config = dict(
    d_mlp=640,
    vocab_size=1024,
    norm='layernorm',
    init_std_up=0.0197,
    lr_mult_qkv=0.7,
    beta1=0.95,
    beta2=0.95,
    schedule='wsd',
    batch_tokens=16384,
)
MLP neurons of a small language model. Each row is named by its layer, matrix (up: input weights; down: output weights) and neuron, and shows model dimensions 0-127. Each number is 128 + 24 x the weight over its row's rms, rounded and kept within 0 to 255.
After each neuron's rows, "fires after" lists the tokens most often just before its 100 highest values on Wikipedia text that the model never trained on. A number after a token or word is its count.

L6.up5 [128 156 109  91 135 117 127 157 148 106 114 139 159 101 125 132 171 144 171  95  52 130 149 125 139 108 124 125 122  98 110 145 114 120  98 135  90 126 138 108 146 104 136 129 114 116 129 116 108 121 125 166 132 126 129 143 137 101 159 133 150 126  76 142 135 143  81 127  94  91 129 116 120 147 107 210  79 105 103 127 169 131 145 152 113  98 109 143 155 184 182 164 176 133 152 114 145 153 146 113  95 142 134 125  98 152 142 145 101 146 134 150 120 116 137 151 119 108 127 153 155 110 133 128 137 101 132 125]
L6.down5 [107  90 133 160  97 114 170 130 114 115  89 107 131 115 118 128 180  97 142  81 127 120 130  85 122 114 117 136 137 100 113 143 148 129 106 161 185 121 185  94 114 113 122 120 131 112 124 106 144 120  91  91 134 146 165 169 165 126 162 105 156 143 124 144 151 148 126  95 123 107 150 161 104 144 144 134 128 119 169 140 143 114 127 157 153 120 143 150 185 104 153  71 117 127 123 136 106 131 132 101 138 131 161 133 123  85 141 146 128  83  84  94 141 114 150 125 149 114 106 139 120 123 155 118 140  94 183 129]
fires after: " " 24, " R" 22, " D" 8, "R" 4, " B" 4

L7.up184 [131 116 141  90 180 101 119 123  66 121 103  86 144 133 141  89 104 117 129 108 117 153 112 178 112 145 132 131 141  98 118  94 104 196 122 121 105 127 143 131 139 139 101 133 135  84 119 117 124 151 120 124 169 138 137 147 110 130 144 127 116 149 130 123 144 157 137 131 114 156 115 121  94 125 128 162 130 134 129 186 167 130 100 118 111 174 176 135 146 103 150 148 122 131 125 167 117 136 115 117 157 158  98 132 175 122  90 102 147 149 133 136 150 104 165 116 128 129 159  97 115 112  97 168  96 119 100 142]
L7.down184 [150 111 127 123 124 123 135 118 151 151  58 135 127 108 140  85 139  91 146  95 163 100 144 108 135 119  99 146 122 101 118  87 155 153 114  93 119 119 110 143 117 118 106 118 163 135  95  84 145 166  78 156 100 114 152 113 127 140 130 107 111 146 142 125 118 135 134 112  71 140 147 132 126 159 137 185 129 105  94 139 147 129 108 113 155 162 164 130 113 126 134 152 143 128 121 114 118 167 154 154 158 165 142 107 135 131  94  79 137 132  94 158 135 149 136  91 100  97  97 147 111 124 145 125 118 157 137 167]
fires after: "m" 36, " ab" 13, "im" 12, "p" 7

L10.up254 [103  92 109  81 120 136 149 136 128  78 124 123 143 180 129 159 122 154  98 154  79 153 110 126 161 107 147 156 164 155 106 153 157 142 146 149 125 169 106 129 124 133 143 148 152 109 154 125 101  87 169 116  81 129  85 131 163 172  95 133 123 108 140 144 111 108 150 123 133 114  87 177 152 107  90 104 137 102 100 123 131  94  89 178 146  80 104 134  81 153 124 131 125 126 155  85 129 151 134 123 167 155 160  80 151 152 110 157 106 122 109 108 119 144 127 141 139 125 118 157 140 104 113 103 116  97 146 121]
L10.down254 [149 151 128 121 132 121  97 126  84 138 128  98  95 109 131 114 114  86 139 154 180 127 154 108 119 142 190 114  87 174  91 129 133  77 160  77 104 160 150 113 123 132 164 153 136 114 104 132 122 120 133 116  97 131 102 135 145 123  92 121 136 190 114  73 142 126 112 138 126 138  97 142 157 129 113 174 156 165 149 118 142 124 143 101 127 130 145 112 120 120 118 142 161 146 164 131 122  99 155 144 159  89 133 134 114 121 133 101 185 131 106 106 163 140  88 153 127 145 115  98  83 157 149 123  94 129 147 141]
fires after: " G" 18, " C" 12, " A" 12, " N" 7, " Th" 6

L9.up233 [ 65  85 139 143 163 134 108 139 145 178  90 123 141 123 106 136 129 133 121 147 121 126 129  98 139 117 125 127 143 130 119 113 165 171  91 106  94 123 130 107 128 137 139 108 127 102 138 152 111 115 196 109 111 142 117 128 150 172 105 128 133 127 162 132  74 106 103 107 128  98 114 130 159 123 136  92 145 102 132 134 162 114 121 151 162  57  86 150 135 122 166 150 138 158 168  95 124 119 128 151  98 152  80 107 125 170 109 137 102 170 111 163 126 149 131 153 127 157 130 175 114 110  83 179 144 138 135 102]
L9.down233 [122  85 115  96 116 125 147 154  92 133 121 118  91  69 116 122 117 157 103 114 172 172 114 174 120 118 130 112 111 116 104 117 135 150 141 101 190 152 147 112 145 122  84 123 123 137 161 104 153 144 133 123 142 145 134 129 124 107  83 143 115 149  72  86 139 129 129 163  89 135 139 169 142 144 131 130  97 158 149 135 137 126 123 141 149 147 159  93 130 140 139 129 109 167 150 142 101 111 158 144 159 124 133 147 108 136 172 123 150 138 146 150  89  93 140 130  74  82 135 119  75 126 106 120 115 128  87 142]
fires after: " G" 16, " C" 15, " H" 12, "th" 10, " g" 10, "t" 6

L10.up76 [112  93 107 112 137 142 113 125 145 142 119 164 183 170  79 105 119  73 118 153 130 137 125 140 116 147 110 191 119 145 151 101  78 106 113 143 144 180 129 125 105 189 119 105 130 150 130 107  94 107 111  94 148 114 128 184 169  87 136 107 153 109 160 123 115 132 139 114 123 140 106 148 144 158 113 102 132 124  90 119 141 141 157 120 112 126 116 115 155 159 137 158 165  96 117 165 139 109 149 165 114 121 109 134 147 143 128 101 168 142 106 109 129 127 121 146 114 140 120 169 153 111  76 141 116 149  80 100]
L10.down76 [139 128 160 154 132  73  76 134  98 122 114 198 101 142 137  82 148 146 145 100 140 117 150 116 123 142 126 126 102 131 114 133 138 132 121 125 116 133 122 145 119 137 139 108 133 119 134 165 166  82 128 135 123 137 147 132 121 134 119 128 117 143 226 150 143 105 148 125 133 164 168 122 109 144 135 109 119 147 109 113 105 147 139  99 131 167 140 144 125 130 130 136 103 139 134 117 144 105 126 131 138 139 135 114 106 154 129 109 195 121 115 141 115  99 139 110 134 115 129 126 137 127 115 120 109 136 179 162]
fires after: " " 47, "–" 8, "19" 6, "|\n" 5, "%" 5, "20" 4

L9.up184 [116 111 123 173 146 103 162 155 170 152 124 107 181  81 109 103 108 136 132 148 155 131 128 141 114 136  78 125  94 110 140 124 100 125 112 118 170 118 166 121 163 169 115  96 137 136 122 121 105 167 114  98 141 118 113 118 144 105 137 122 109 138  99 145 135 112 142 168 113 141 106 135 194 112 120 134 134 150 131 178 105  80 171 158 144 109  77  95 125 127 159 129 154 149 142 156 104 152 121 128 106 131 155 105 115 159 123 129  86 105 116 133 121 104 144 152 110 109  87 105 175 143 127 132 136 168 125 133]
L9.down184 [ 96 122 110 117  99 138 120 121 147  90  95 118 112 125 118 148 142 156 136 122  94 135 104 116 142 136 139 117 150 130 139 156 143 127 158 169  94 148 126 156  87 116 147 133 111 146 170 139 115 122 134 142 111 140 167 116 116 112 109 126 138  97 173 116 143  99  95  83 109 134 134 143  84 129 130 118  99 117 121 127 188 163 128 175 125  48 147 115 113 103 153 109  90 143 173 143 103 161 124 119 127 157 166 118 109 121 133 145 162  82 146  69 105 115 122 132 128 166 140 168 126 115 156 108 131  91 109 153]
fires after: " s" 19, " res" 12, " att" 8, " sp" 7, " d" 6, " r" 6

L4.up211 [123 153 127 115 139 110 148 151  84 123 100 165 151 115 129  98 114 116  94 135 124 120 131 130 123 126 155 144 117 118 175 117 149 172 114 130 174 158 147 125 125  72 113 139 135 145 100 117 140 114  69 118 126 136 120 116 109 136 161 136 170 131 120 163 137  47 159 152 127 173 164 124 144 135 133 112 119  87 135 108 136 100 126 151 124 139 111 123 160 107 106 138 127 111 149 159 124 174 133 133  97 109 120 182 133 143 128 102 148 131  81 112 158 152 169 135  93 127 114 127 117 123 139 161 119 119 118 123]
L4.down211 [121  95 143 160 131 136 157  88  94 123 135 128  62 129 112 140 133 153 119  94 142 142 131 122 108 104 126 141 122 107 141 131  96 154  90 116 160 143 167 167 120  96 118 115 130 165 104  83 160 118 186 114 166 127  98 115 153 141 115 112 133 142 131 153 109 138 141 142 140 147 142  94 126 145 141 159 145 107 114 119 118 125 106 126 137 135 141 128 158 131 108 120  72 103 174 136 137 100 135 178 104 143 131 103 106 124 101 165  95 113 137 108 122  65  91  97 111 147 147 119 165 163 135 113 122 146 121 144]
fires after: " p" 21, " P" 12, " pol" 9, "p" 6, " v" 5, "rap" 5

L4.up184 [ 79 143 135 114 113 141 148 138 140 140 174 118 115  86 111 120 117 186 121 164 133 123 134 133 133 150 138 130 109 110 124 134  99 121 112 120 162 110 145  78 166 139 143 142 115 131  97 176 127  91 147 126 142 174 127  92 126 135 158 119 112 122  93  91 114 105 130 142 122 149 109  95 164 115 121 121 173 162 111 156  56 127 123 138 141 100 129 146 126 120 134 117 119 152 114 166 165 105 109 150 114 136 104 130 115 118 151 187 107 137 132 148  46  70 120 140 134 115 102  96 138 121 126  99 128 154 139 102]
L4.down184 [132  88 135 130 130 163 127 147 124 151 158 184 115  96 105 140 143 130  81 112 140 100 133 128 123 102 100 144  87 152 150 122 150 174  97 116  93 148 105 108 117 134 133 126 109 144 106 137 134 113 134 131 171 123 145 100 112 132 113 147  87 143  98  86 166 124 103 105  82 139 125 120 122 117 137 111 137 154  83 142 100 130 108 163 122 134 115  67 119 123  95 120 198 121 184 137 133 133 145  84 100 130 146 122 144 185 165 120 117 154 120 154 122 152 107 153 123 136 130 122 135 154 147  98 126  91 116 170]
fires after: " l" 25, " rec" 20, " st" 11, " re" 10, "st" 8

L9.up533 [116 110 125 132 165 147 133 114 132 127  82  85 107 144 101 138  83  84 157 111  98 181 149 162 142 115 126 152 174 123 107 145 130 127 103 143 133  99 173 133  93 150 147 126 133  97 151 136 107 115 122 144  91 162 130 146 122 126 137  88 132 118 117 126 180 116 117 136 139 111  93 118 140 131 119 145 139 114 121 154 182 134 139 118 129 107 125 112 100 160 163  80 135 102 130 172 149 116 145 122 157 133 122 144 118 204 110 125 123 171 147 118  96 126 103 151 165 163 149 142 181 141 132 103 107 144  95 112]
L9.down533 [133 114 122 129 140  97 168 139 147 112 155 127 131 175  95 126 108  90 163 115 119 139 146 169 127 162 145 101 114 130 129 110  97 129 132 148 126 118 154 133  93 133 146 131 104 115 102 146 149 136 103 148 124 127 104 147 114 130  92 147  62 104 136 150 149 106  87  98 104 137 132 150 136  79 152 127 112 128  86 110 127  92 121 140 127  84 176 105 112 130 123 183 148 130 130 127 118 102 142 138 150 124 144 114 174 132 186 135 132 149 136 137 146  95 128 144 129 122 119 120  95 106 111 135 100 113 106  99]
fires after: " in" 23, "al" 12, "|" 11, " the" 8, " at" 4, " In" 4

L7.up486 [ 69 155 123 151 127  84 106 134 133 109 104 153 130 112 120 158 133  93 101 150  82 144  78 117 132 114 137 136 127 110 147 127 123 112 115 155 144 121  68 171 158 130 142 112 125  99 128 153 113 120 134 142 165 115 139 169 143 136 150 137 159 106  79 155 140 123 146 114  92  84 141 138 152 137 115 123  99  79 124 147  99 128 172 136 135 122 104 121 156 186 117 167 154 132 153  95 132 122 142 141  84 168 107  94 106 137 121 153  90 146 109 158 122 191 124 145 109 140 117 129 154 112 130 172 112 117 156 109]
L7.down486 [140 171 134 147 134 115 152 125 133 119 147 145 117  94 101 116 141 136 123 125 166 133 123 116 118 138 120 137 111 119  67 131 111 120 122  91 166  99 118 124 133 124 141 116 101 140 124  89 163 104 134 103 131 130 137 148 131 183 164 106 140 150 111 103 144 142 119 111 133 158 115 151 146 124 164 181 162  75 159 157  87 122 112 123 111 143 130 149  90 125 127 135 145 128 144 135 131  77 151 137 158 135  87 125 112 177 135  82 122 119 151 153 100 119 110 124 108 126 140 125  62  91 138 125 141 170 174 140]
fires after: " G" 18, " c" 16, " B" 14, " b" 13, " R" 9, " g" 6

L6.up567 [ 71 154 161 136 103 138 160 130 130 135 127 125 175 128 116 159 102 112 154 103 124 134 122 149 133 113 107 175 138 118 106  92 117 164 132 122 163 103 123 143 134 136 105 163 108 132  97 109 113 140 143  95 150 141 124 142 137 127 127  85 152 120 109 110 125 136 128 132 136 135 100 112 162 110 162 152 111 126 126 158 102 129 143 155 106  59 132 129 149 137 111 123 133  93 138 127 145  94 128 107 128 131  88  98 141 122 127 119 124 192 155 134 116 149 109 121 167 112 107  97 135 144 122 110 119 116 106 200]
L6.down567 [127 114 145 152 145 135 107 132 129 164 112  93 108 124  79 121 132 161 143 104 111 149 120 173 139 126 122 120 142 179 111 110 119 135 158 160 154 145 186 142 147 119  83 133 135 161  88 114 122 147 129 109 153 126 179 146 114 105  94 119 149 163 118 138 159 143 115 140 156 108 159 112 117 168 127 122  73 100 146 102 124 135 137  89 134 105 145 100 130 160 149  83 143 121 137  82 130 114 139 127  94 153 128 116  83 140 146 161 133 124 139 161 147 182 110  93 104 116 111 111 122 136 137 105 146 124 148 103]
fires after: " c" 35, " C" 19, "C" 8, "-" 5, " S" 4, " ind" 4

L7.up134 [113 126  85 155 101 153 116 109 179 146 135 160 146 120 102 133 109 178 106 134 126 118 124 136 135 114 128 123 149  93 168 120 124 102 112 123 124  96  64 121 181 116 164 110 115 149 120 119 117  69 117 150 144 107  99 111 108 170 145 155 108 141  66 159 125 102 160 181 122 120  86 125 207 124 130 127 121 119 115 124  90 100 152 206 122  94 128 135 119  99 118 123 137 125 173 146 136 122 115 112 101 138 146 148 132 143 140 138 143 132 127 109 120 115 106 132  94 133  85 115 146 173 157 139 112  85 132 144]
L7.down134 [157 156 160 135 125 119 112 105  70 145 107 124 144 151 113 149 140 112  95  84 134 123 192  81 152  93  86 140 115 181 131 115 165  97 142 152 112 129 117 115 116 100 176 105 126 131 123  82 125  96 113 154  99 114 111 148 112  97 110 139 139 146 123 131 135 127 127 101 150 152 104 140  97 111 160 134 157 122 123 158 120 135 114 121 125 144 150 164 122 126 119 129 149  79 145 148 112 136 129 113 146 169 134 128 100 129 138 137 101 100 114 160 112 152  94 121 151 128 151 122  94 132 165 136 160 148 104 170]
fires after: " d" 35, " pro" 11, " ar" 10, " r" 8, " p" 7

L6.up170 [116 100 163 137 139 130 142 153 168 123 128 166 133 100 117 130 139 145 135 117  90 144 113 147 145 157 116 144 151 101 121 128 118 139  94 138 140 130  74 146 157 150 107 126  98 134 114 140 115 143 110 164 169 138 140 166 187 113 148 172 110 134  87 137 143 116 134  89 129 131 109  96 125 128 100 120 145  79 114 192 153  99 140 183 132  91 108 135 141 157 152 141 111 141 156 115 135 130 112 134 117 129 115 124 103 164 123 145 124 136 105 168 110 149 138 133 117 174  90 171 135 106 132 130 105 127 169 130]
L6.down170 [159 138 111 100 104 148 120 113 143 119 172  79 137 118 111 141 153 122 134 133 108 125 131 131 112 162 108 129 158  82 127 103 139 108 163  84 121  95 121 105 111 123 129 140 176 130 132  89 115 106 125 115 158 145 142 156 143 137 103 171 128 178  74 132 108 153 123 129 152 118 146 131 148 107 119 137 132  83 137 135 114 127  89 138 144 158 129 125 109 137 152 121 100 177 149 115 100 129 107 187 156 120 116 188 118 117 150 157 123 126 106 125  84 124 149 124 110 116 121 119 121 123 120 138 128 153 176 151]
fires after: " d" 17, " R" 16, " t" 16, " D" 9, " b" 8, " n" 5

L11.up559 [128 157 193  89 111 139 148 113 116 115 105 120 141 115 120 141  91 144 124 125 110 137 101 126 120 102 119 147 143 155 160 169 104 151 143 119 102 140 166 160 101 105 121 153 149 106  83 119 101  93 165  86 167 148 152 142 135 137 114 163 140  97 134 118 130 122 101  88 116 161 134 143 154 158 111 149 107  88 123 148 141 113 121 148 128 109 134 149 115 110 153 150 121 144 136 136 116 152 174 160 148  87  64 123 168 126 160 126 118 180 143 109  86 125  76 117 158 105 111 106 123 131  86  99 104 120 110 163]
L11.down559 [119 156  97 129 126 138 133 119  95 176 123  98 128 142 113 168 117 127 109 162 121 122 128 103 159 114  77 112 112 119 131 184 127 146 146  90 126 135 128 135 116 126 119 145 121 131 131 148  85 122 162 156 124 115  89 113 137  88 142 117 103 213 112 105 147 117 130 124 107 154 151  99 118  96 128 128 111 136 114  91 140 116 119 138 126 142 175 108 126 119 105 123 197 126 136 109 121 143 107 152 141 150 178 128 114 156 117 140 132  91 131  99  92 142 119 161 105 111 100 152  94 121 149 173 160 121 128  97]
fires after: " " 58, " c" 9, " C" 5, "ec" 4

L6.up284 [143 106 179 122 149 137 127 169 134 135 150  99 103 138 131 120 211  85 162 119 122 106  88 141 119 144 120 123 126 143 119 173 118 140 102 144 155 163  93 136 115 100 126 129 112 112 156 191 136 154 114 150 124 143 128  82 102 109  87 164  95 105 171 126 109 107  89 138 170 182 160 132 121 124 119  94 131 125 133 102 148 137 106 130 110 136 145  86  93 151 120 183 105 125 173 121 152 131 133 109 107 160 104 130 106 118 114 158 124 130 136 102 159 141 112 109  89 125 144 136 130 130 138 140 101  87 125 100]
L6.down284 [133 132 163 142 140 116 168 136 102 135 142 115 107  96 101 122 188 110 139 114 156 131 142 139 169 167  89 107 135 142 123 162 167 154 122 115 133 147 151 100 113 125 122 143 142 169 134 139 155 138 126 132  89 113 106 130 132 131 142 114 101 142 163 152  90 120 129 177 138 144 130 137 139 145 117 110 134 112 142  83 135 134 106 123 138 142 164 142 101 145 132 107 153  98 122 115 157  90  88 131 129 123 122 109  94 115 105 143 128 101 132 124 153 133  73 125 117  94 140 118  38  85 142 137 117 164  84  94]
fires after: "f" 16, " F" 13, "h" 12, "m" 10, "ff" 8

L6.up493 [143 109 139 121 127  89 148 157 110 132 107 106 107 136 140  56 134 115 154 108 116 100 126 122 109 140 118 133 135 117 105 119 141 166 132 127 128 117 134 122 162 120 109 145 110  71 171 166 133 141 166 160 122 147 155 130 135  78 119 106 108 112  91 116 136  74 126 110  54 166 143  95 144  98 130 141 126 162 139 171 136 166  69 155 108 159 154 137 124 106 153 150 109 139 157 122 144 193 117 138 158 132 111 131 136 133 108 135 117 154 121 118 136  77 134 125 132 111 147 117 123 133 139 170 112 114 116 109]
L6.down493 [111 143 153 104 159 135 127 135 144 128 156 109 118 120 133  68 156  90 108  83 144 133 128 118 152 178 128 149 118 111  97 125 139 167 136 107 151 122 175 105 114 146 147 147 161 155  99 129 154 116  91 151  57 132 130 133 146 153 115  89 116 127 140 127 129 139 132  89  66 124 107 113 104 161 116 138 145 119  80 147 141 117  58 100 133 151 133 120 129 131 188 178 134 126 142 134 130 132 114 156 151 153 102 129 160 116 135 124 158 144 156 106 142 160 126  92 117  98  99 122  81 127 146 168 147 149 116  98]
fires after: "18" 18, "m" 17, "p" 9, "f" 8, "19" 7

L11.up43 [ 94 141  90 129 100 128 139 126 163 136 120 120 148 111 140 152 153 109  73 118 109 140 159 166 129 124  91 160 122 122 114 109 102 144  90 114 137 111 127 118 170 149 103 182 134  86 119 122 140 115 133 109 118 153 158 106 115 122 115 119 130 138  85 161 126 105 115 140 140 134 103 126 178  76  94 132 149 103 131 183 148 134 140 175 132 127 120  89 132 123 130 110 132 147 106  89 121 111 102 158 167 143 119 130 123 180 109 152 132 154 147 111 106 175  97 113 127 143 101 126 181 106 132 160 108 145 126 148]
L11.down43 [131 147 111 138 183 149 129 124 112 119 128 111 152 165 115 173  75 142 138 166 157 119 122 142 108 125 134 139 126 124 153  86 124 112 186 132  98 143 142 164 111  99  83  99 112 136 132  93  77  93 139 177 146 122 135 133 121 133 128 162 110 159 127 133 117 137 125 108 119 135 159 152  95 131 137 124 126 134 127 114 153 117 130  95 101 145 125 132 145 145 111 141 219  79 139  83 139 154 114 148 102 120 141 106 137  67 146 133 112 101 138 108 131 147 175 123 128 117 123 166 120 144  92 125 149 108 108 148]
fires after: " m" 16, " T" 14, " C" 6, " K" 6, " t" 6, " c" 5

L10.up60 [136 107 141 146 131 116 166 140 154 162 113 101 146 106 124 134  82 105 122 173  91 139 122 136 162 130 135 144 159 144 128 137 149 168 137 116 109 128 125 119 109 104 150 135 114 121 127 127 120 118 173 116 134 110  79 113 179  87  89 103 102 174 157 174 127 146 115 102  78  98 143 128 144 132 120 122 117 127 124 158 168  84 142 117  91 112  94 141 116 136 156 150 108 144 152 105 125  85 139 143 102 172  89 115 135 190 113 114  86 124 157  70 104 137 150 126 132 123 157 120 105 126 181 166 128 152 101 130]
L10.down60 [103 143 175  96 180 119 156 130 130 101 142 145 119  85 135 150 184  85 144 115 139 186 113 158 109 127 115 156 123  62 137 116 135 131 135  97 134 130 130 129 132  88 133 113  89 126 120 115 159 175 141  83 124  87 146 120 120 167 141 113 145 128 134  91 144 104 140 138 115  98 100 157 126 117 152 124 159 158 148 149 143 109 102 151 122 127 163  61  81 126 146 108 102 146 109 161 106 132 127 131 126 151  87 122 130 133 135 182 137 142 122 168 129 129 119 135 107 129 106 147 129 172 134 113 149 114 141 142]
fires after: "y" 24, " S" 7, " g" 6, " G" 6, " C" 5, " at" 5

L7.up321 [128 120 106 150 120 131 128 105 140 132 127 131 126 103  99  84 131 120 156 114 134 121 156 135 113 119 139 123 157 125  75 129  88 160 169  97 118 155 167  91 142 174  84 130 127  99  92 135 150  97 103 142 126 129 145 117 178 121 115 127 139  91 136 128 130 111  66 118 147 101 148 130 133 145 114 193 131  98 101 112 121 111 112 148 119 125 149 125 153 112 169 117 129 155 147 166 156 169 105 180  90 112 109 137 161  92 115 111 142 154 134 104 146  63 131 131 136 113 138 114 145 110  66 135 106 181  99 123]
L7.down321 [153 107 126 143 119  77 125  91 132 104  99 163 154 115 144 149  96 156  75 115 162 113 116 125 101 167 117 153 129 189 123  99  79 126 154 117 157 114 138 110 110 116 143 107 110 130  95 114 172 164 161 109 145 120 112  75 119 163  96 150 156 152 156 130 138 119  81 134 142 127 122 147 158 106 109 148 129 111 168 118 107 109 140 138 146 143 108 108 149 112 154 148 133 125 118 146 125 114  89 119 141 153 148 120  76 129 144 154 104 119 187 125 156 145 139 137 110 113 115 118  95 140  87  91 133 114 178 161]
fires after: "20" 29, " " 25, "19" 6, "6" 4

L7.up246 [138 111 111 142 163 133 143 125 127 117  70 156 108 154 121 101 101  83 133 119 141 136 129 134 149 113 104 158 124 183 115 191 154  72 160 146 138 138 120 137 122 146 132 173 144 156 143 110 111 126 108 146 156 156 122 149 131 125 132  91 126  98 130 113 155 102 112  95 140  93  92 139 122 140 132 152 123 110 106 104 142 138 161 137 150  86 147  86 100 115 149 139 147  86 158 102 140 197 103 135 144 117 135 177 140 154 146 110 138 126 112 110 109 134 111 151 148 157 141 161 146 124 103 116 117 130 135 153]
L7.down246 [121 124 143 103  79 132 114 124 115 110 133 147 143  93 124 106 106 116 107 138 127 142  95 129 112 130 153 169 135 129 152 163 106 113 132 140 149 123 136  99 113 108 111 118 130 119  74 129 146  64 155 134 114 129 134 124 146 129 122 149 120 102 124 135 111 108 128 136 110 101  99 158 143 157 155 117  99 127 139 143 117 149 127 148 178 136 129 116 105 167 108 110 121 155  91 145 147  86 193 171 145 190 151 105 121 143  96 163 180 139 116 140 128 133 110 111 126 120 184 132 129  71 162 156 145 102 125  79]
fires after: " the" 25, " " 23, "In" 13, " In" 12, "O" 6, " New" 4

L6.up326 [122 167 183 106 139  82 125 180 151 115 147 174 168 123 117 143 169 128 136 123 112 105 112 139 137 121 106 137 159 134 125 148 135 157 155 150 114 138 113 127 139 130 131 122 119  93 147 152 116  68 138 184 106 143 137 125 122 104 106 124 164  80 142 163 124 108 118 109 158 174 133 114 165 146 123 129 112 128 144 108 142 102 145 154 102 128  89 147 116 118 119 193 116  94 166  75 133  94 146 131 106 131 101 137 113 124 180 128  99 119 146 112 108  59 116 130 148 149 161 127 112 141  91 131 122 141 124  85]
L6.down326 [147 149 146 139 127 113 170 135 122 151 175 115 109  76 107 134 145 169 118 124 182 120 121  95 119 153 121  79 134 110 108 112 147 117 154 133 140 135 133 113 142 104 118 168 121 130 155 106 126 123 108 137 118 132 168 108 118 127 144 113  96 121 135  99 166  86 117 137 111 128 156 126 121 150 191  97 130 125 162 106 121 119 131 135 158 116 130 160  99  89 123 107 125 128 115 145 160 111  96 198 157  71 107 145 151 145 113 161 129 136 124 121 111  94 140  92 166 118 163 110  80 124 124 126 151 154 125  71]
fires after: " f" 19, "f" 12, " F" 9, " Co" 6, " of" 4, "g" 4

L6.up154 [112 139 168 124 160 134 160 112 166 103 104 157 141 100 118 126 119 154 100 135  70  94 144 118 124 147 148 112 120  75 136 161 141 139 123 117 119 134 103 125 142 144 142  91 120  98 105 132 138 132 101 116 143 135 103 122 152 138 178 163 176 136 101 138 117 134 136 119  73 135 128 135 143 127 104 143 139 107 124 126 197 107 151 156 111 105 141 131 168 127 125 139 134 164 146 114 132 119 117 139 114 197 155 197 109 177 153 135 144 128 113 152  88 150 145 147 107 156  76 122 125 154 125 166 127 109 118 133]
L6.down154 [161 112 141 120 133 139 145 125 127  90 141 111 105  83 152 136 152  95 122  86 133  74 121  82 130 126 110 149 123 130 153 150 153 182 113 150 154 112 135 152 128 145 127 163  82 157 131  99 149  96 116 141 122 180 142 112  78 125 147  99 119 107 142 102 156 117  97 108 140 123 148 145 150  93 116 107  89 151 182 120 171 112 121 144 151 129 169  99 106 102 127 108 146 115 144 106 138 134 158 108 164 116 154 109 118 108 153 129 120  82 119 158 132 102 159 144 150 140 135 140 101 160  90 105 166 132 153 122]
fires after: " p" 28, " d" 24, " " 15, " D" 8, " t" 7, " P" 7

L11.up86 [ 96  88 135 120 179 113 160 121 127 131 146 129 119  86  95  65 107 135 112 166 104 132 111 128 118 148 123 122 114 132 144 151 128 129 130 136 172 120 108 123 164 110 155 128 172 146  76 137 107 127 124 189 143 104 143 155 139 117 166 119 155 117 107 140 134 104 137 131 145 161 125 134 140 145 131 135 155 124 136 118 105 163 129 113 126  74  75 140 114  96 154 103 116 181 137 123 128 139 140 116  82 131 115 155 117 129 143 130 181 131  94 138 119  95 162 114 131 164  94 155 114 128 111 120  87 144 117  89]
L11.down86 [129 152 119  91 111 141 157 106 146 139 114 159 103  82 136 143 168 128 111 102 126 134 130 118 125 126 102 115 133 129  87 161 150 118 133 153 125 136 138 162 117 148 114 143 160 126 153 105 114 151  80 115  89 103 124 143 128 161 132 138 154 140 110 127 129  67 111 152 161 126 108 125 100 109  83 102 153 119 123 155 110  90 114 118 143 147 123 130 137 157  77 139 118  95 145 152 123 126 140 141 112 100 107 121 132 146 117 124 101 143 124 108 160 146 106  85  74 148 138  99 132 151 157 117 139 132 142 162]
fires after: " In" 16, " in" 14, " ar" 7, "way" 7, " d" 6, "v" 6

L4.up633 [ 86  79 154 139 151 144 149 126 154 137 149  99 114  73 101  90  59 172 105 168 120 119 137 132 131 120 123 118  87 169 145 137  93 114 133 141 117 112 159  80 159 149 156 125 124 160  98 158 121 117 168 133  80 115 123 108 132 167 120 161 123 129 110 135 120 106 186 150 128 151 112 112 164 121 121 146 155 172 140 133  87 116 165 140 133 104 124 149 116 138 117 113 140 130 129 169 134 147 141 137 126 139 176 127 119 122 176 160  94 130 144 149  63 124 131 121  93 114  95 127 110 144 125  86 122 101 134  98]
L4.down633 [152 110 158  95 185 115 136 124 140 127 111 144 120 159 131 151 147 116 105 101 135  86 124 137 111 118 121 145 144 137 128 124 123 136 125 124 149 155 126 143  97 156 100 125 108 113 150 148 116 110 120 155 152 108 102 161 108  87 162 140 131 110 138  74 173  98  65 122 103 109  72 101 114 111 140  87 148 114  67 143  96 127 165 163  95 129 166  88 148 135 124 123 141 147 180 134 117 126 145  81 141 101 110 109 145 122 139 149 123 166 141 133 111 125 107 169 101 158 150 123 156 138 134 121 107 107 103 112]
fires after: " d" 18, " l" 16, "st" 6, " r" 6, " un" 4, " ar" 4

L7.up490 [114 106  88 143 112 142 111 148 134 144 132 124 141 162 115 102 117  98 158 176  93 121  76 139 109 121 134 153 142 144 113 175 141 172 104 106  81 140 122 161 133 128 134 114 130 143 139 138 141  86 158 113  95 125 134 130 131 100 121 112 194  74 169 127 121  97 105  84 155 130 102 153 137 145 138 112 118 130 135 150 119 156 143 123 124 131 137 106 164 120 133 140 129 155 128 135 116 148 144 124  63 128 174 135 151  99 103 155 154 142 143 118 150  78 122 115  97 132 118 104 146 133 127 120  99 135 131  72]
L7.down490 [113 120 134 137 142 131 101 106 135 137 120 158 127 151 133 143 122 124 130 115 140 145 144 104 130 139  86 155 144 150 132 132 129 143 121 152 153 111 121 140 111 120 121 147 141 142 144 116 124 135 133 138 145 145 139 130 139 144  97 155  90 135 130  86  87 126 130 100 129 151 118 143 140 149 145 121 115 130 255 105  92  96 154 140 142  90 157 128 130 130 138 135 111  96 130 132 143 119 123 141 110 132 138 151 137 150 113 148 126 113 115  97 137 115 143  80 139 149 108 114 145 133 119 140 107  97 144 135]
fires after: "20" 25, " " 21, "19" 9, "ear" 5